From a checkpoint of a small transformer trained on Wikipedia.
Size: 8 layers, width 512, 8 heads of 64, MLP 2560 tanh GELU.
Architecture: biases, tied embeddings.
Training: a variant of Muon for these matrices, 1279M tokens, 9758 steps.
MLP neurons of a small language model. Each row is named by its layer, matrix (down: output weights) and neuron, and shows model dimensions 341-511. Each number is 128 + 32 x the weight over its row's rms, rounded and kept within 0 to 255. Numbers have three digits each.
A block is one neuron, or neurons of one layer that tend to fire together. After each block is what it responds to, as a language model described it from the Wikipedia text at the highest values.

L5.down170:165131147133076111111113070102170125172164168112186151064148129078143135081114095151111115118137069143138075150108170164102140077145114135144136151121183102112121106247126158157083135175165137140134124139120161150087089172138142118109110135131150143119091137116168142115034093091159147148169118140128148094173066171117086126150125106149109117109049085088078129121173180142100108162105099100114141188078144109133090134161118167117097168177162200116143159149090142142113164147159138139155252106061119123141167150144
L5.down249:149122078102126062108138035144135111100132152114145179147127178166190116144119103179101181133137134142170140123123140085100210102064120174178124070131160152089126158120141077173094137124106139094111130150129080049146111158144103175104124137141140123113145120136160193137123142085155103124168053119087221135140196174145116165137119144128090193148147163172139109158119160132095118119188156169148157148095117116082199161093149152096073124085121120139123113186074183103114164114148070130131093109116111076128172168146
L5.down366:136163108132133119108133126120123114113121175155185179145182138097117144120189110113120121133181118130097093114132119084128155103160126080103076075133165137153120122095123133151125096124110134035075175127116109074125193149187085206174128149126134113102104097131151112083193157139123127088167097170124145183123088116174142096104028096143137172128124128164122112116174140187139112142109094130150134142181136124165145188161096104101112143187098099119176204131096132121078086075121116109143106134166084164107092093178
L5.down1008:108120078101067085116088064077089149139126200075130119150093112147135102106110137154165073084111114175089127185134116162117144189076120123148114153159169148149125157174139080125089122148096133171132097127071075135171138071127148139092083175127063126092126158105104165107094107108116097066163097107155114149131076183095116141135098180114137154135218183180168151135148162110159116088168126164167146107153123115184163134079114113155069072129100150071171143157159135164142085188183120153128153168159140197120177151182
L5.down1228:110145127072123153183107166125136158138178153123199092166131158218160145164078143135156148085154064123141102130126192141096178146109068176156123188138104108128136146105084111125106110130108155144155129145149145082166185039158175133099131150227117125130166064137180137158110135079175162105128087061090145119123153146133114174138178081126137165100117102104061070112141178138088159130127119083150056090111091117121144116132116108084163161083108163111125162172127170113189165111124107136127176128118127107111120118127
L5.down1505:113118110139118090085129094137165155159129152062149068148105142125150119139099114114171095193155190173115078127091126108166160111134131155174181157098094109191167165158147058182081113117145104131126135127124083116107160132207125080140116138118121141151098134153078103071149141137169137100157061108118100217115218132087123120058119074117104122147131174128103119142181138116108115131099121175143082103120110101111126127138125105094172118113128151100104084200108102133101119165217066195151180157068151175102181085101
L5.down1635:132148130158104133118153141106119152164105126200153116103139139065152089133138125097135124114152079147103091114101162093131099155184095158083142148118148152113155114167131131143136187133148156060068150146064110116095107055111125082126196115169161155133150161110148137124113119086106204094128106160109128172103135187140159066170145196134091134112138127136139149124141152105088211096165091182131133157201170085088144157125102110114105092149111187158115159128126167146155132136118075120112084125098119054188099100167
L5.down1681:103138135101033161168098129134211181122144130138193108157179178142121127072138211147139126150094108153145144149146132100105146152166081131092181100140142119094146118152075116155078102136195122140099110137114071120121146164107102142118148131135098138144144105176088133135115112074144168108157137109182169102096087102101147112092095108176140173081115067114115103182105140106159127107157150049135118140101122120109218157082126182099077136095125068128136149127185129117135175124118149118052060093119078157153154149139
Table cell boundaries

L3.down330:100134094141149126056118091140173136101185099119139123132101115066160175148158128078115113098082123111162139063146133136059069142173143128168157064126138182140182112201106150159117106135147095138113108125139165080077118093140161075078173174097130090106134085167140107082102106116173107096125137148164104156046099130160110133099102092154165112173114145130118107116088132114125129122099124108081140129184124130132129171163103127127120169143130088132119109111207136096148140126165103142114144120138075146166190148128
L3.down928:137166082138104181113098112123108132141227073152141170123088138147093131171131166085187130105178143120107134146076124166124121131084080077125159143142177183137146110135191124130092185119155175085189089071114117180126192150173139092158143133123168066114115046124154116145142149149116113119091143156106087110075128131141117109132053167144119147122130145138155140059102142138135173126138133118090073105181160152132162123147093170115150109130184106099142126128160168147112153150142146141126152128142099144148038128172
Table cell separators

L2.down336:101149148152094136139106090107084122151093204080156114111179076109139119141116114105134106149063195121147099142146143091118080117164139150155114116063117101143094164078160088137157170125163154113112138127116167065100140074089086110161096187133095114149160173107094139189158116140182117114106190142102145057173131077099147131112106189130143167162117083146133139141117103133042135122109113206102135114123091172115128148179160109135113104132123094084152126156199153080147118126149115089134164083091078127169104157160
L2.down1323:165135155087163145133086130103105092091167147174195105174135149133124048162137144138110125159151137124155143099174120108159169078099081124142119095130127107044120073154117113072107137164135110120141164168066105128113124116134132138120119120164135173091141134034137143158119168100119124091139119062109138135140155105111159140082133157091100131115094136140183129094128094078163161101157150091152141152106104129160134124158202128123142126173120112139160141111163143164224116158194123082071122094105190108043166097102
L2.down1431:160132141151155116105152138121184104116102158088137149111130106111158126132145101160097172114128150143177152175133167113105135104117117145067118170144108095112074096091076189098134086121069154089090132176091131145226139146195175175158140075159173114130076144120093149109092095094094120134145149113143099146146138126138118130149185076084156166098092087099157136142178152139163162136143080103134158148145140153104111119125113116079119077168088157099087121124126156152155163148124092085135126123162108132096082140095
L2.down1850:172159106141139113076160184144115160126117133119175076140073115119086110145151088149117155123158140198071095173127133094084170103153112147087086162109140090101123093148087151153151168140107169124153066156156142108121142111115183099133144115197142104100159124126053114150131103095106219150147129129135134125168098085123183084103198157111102115160137063170134160098095207168123148113115103139183080175120146166120116165172143128155166106135121106111030169153089096103124117151152115177106079120088161099075106141064
Word endings and articles

L2.down827:164139144118155021065120128167125165185109128137134095106091138072162151130162164105104131116132090173142098094084167039112129097126099145126162144162138167148072121096111124086138135168166104126139129108089044071115123154108106156154104187143105172092113179142127107207126106196117130128162156138087093202170156145164099133131115108120114126159100155103092171146032119144173060100180162157085083137106147121149157112137106126111149066126156127109116091162147187140130101091122145158124075120126151132189184171108
L2.down2040:140079146123151179105130129145121102106146069156119170128159091149147126112144111176113155113103146065133162126055192127080141078149080030116079127150120124150127143135123140153134115128142101132128154135171109104131124143148128136093123146159139130069155169145136068167113187143099150131157136119136120182170080189076122188114185179119135125145131152089115095153122076090146135137072113144189149111131159128192174105142129113170167156122138086213180114100099125115104060113104051134090144099135096089154150094145
L2.down2233:143097180086167188165136097151171155093153116179082095138144106100139122154129081140194094116117131091085137124098161075120135161178121072122133120128126095103097148125109132138133151114149080181074182159151108149141080174107122097127087129133139132092162108121169104201081119142105152154115108113136152060193105121127141113180163156124151150119121115095103089141086106130116147096113104123143183114095111080134088092114106118179160193194095060131118115150101150144121111055075132139111097108100124118131142048123
L2.down2326:171122125163126103076104146095155099121096104177100169094108166170125092130089116105073139112086115152133119131055144191156157123095108095188145166016129195214153123093124141098131061140077115184092169128117126026118167120070087144097150165163140093149133102136191115108080138182079075123128143126153122187163164104134112136105160067106101117117152095082150085177100126166170087159111123120119093077164172121113135195123114165110145135110137119098092180078095145108105112112146105119159088111133052087117149151096
Line break before list items

L3.down426:128169210164139115117129134122139111149093135122131155065152126108100114142148104175141192123157162099131125127082101129122089113115088110093155111106205099112068106189103125098091055153112099155141109160145100183167102078096072226191155130155141115132160139142105189197080115111122176147135139073111116139156146129150202107118118124169089140125152174112136142108144116132130127151084099100123077069092101137098136102126154073114119154154087108125139144170144148106108105145099074164122136124158106148162110103075
L3.down1096:110144102186097167076167149101124053138129146174187172089105099133097116172131117098100094090096132123155137118194145140095175067160082154145076090127148133107135107206105108144100071115150133119090109147071059171111103145141125133184106090106132127114128179139084102121156117116135133116219111084116162156176131143164152121129120130127131198137146114138095089108068126152073089163094088116085157114148167124097139066130160072142116159111117104136159113169143112127093080084150143080179111155100179118121143096150
Before an object phrase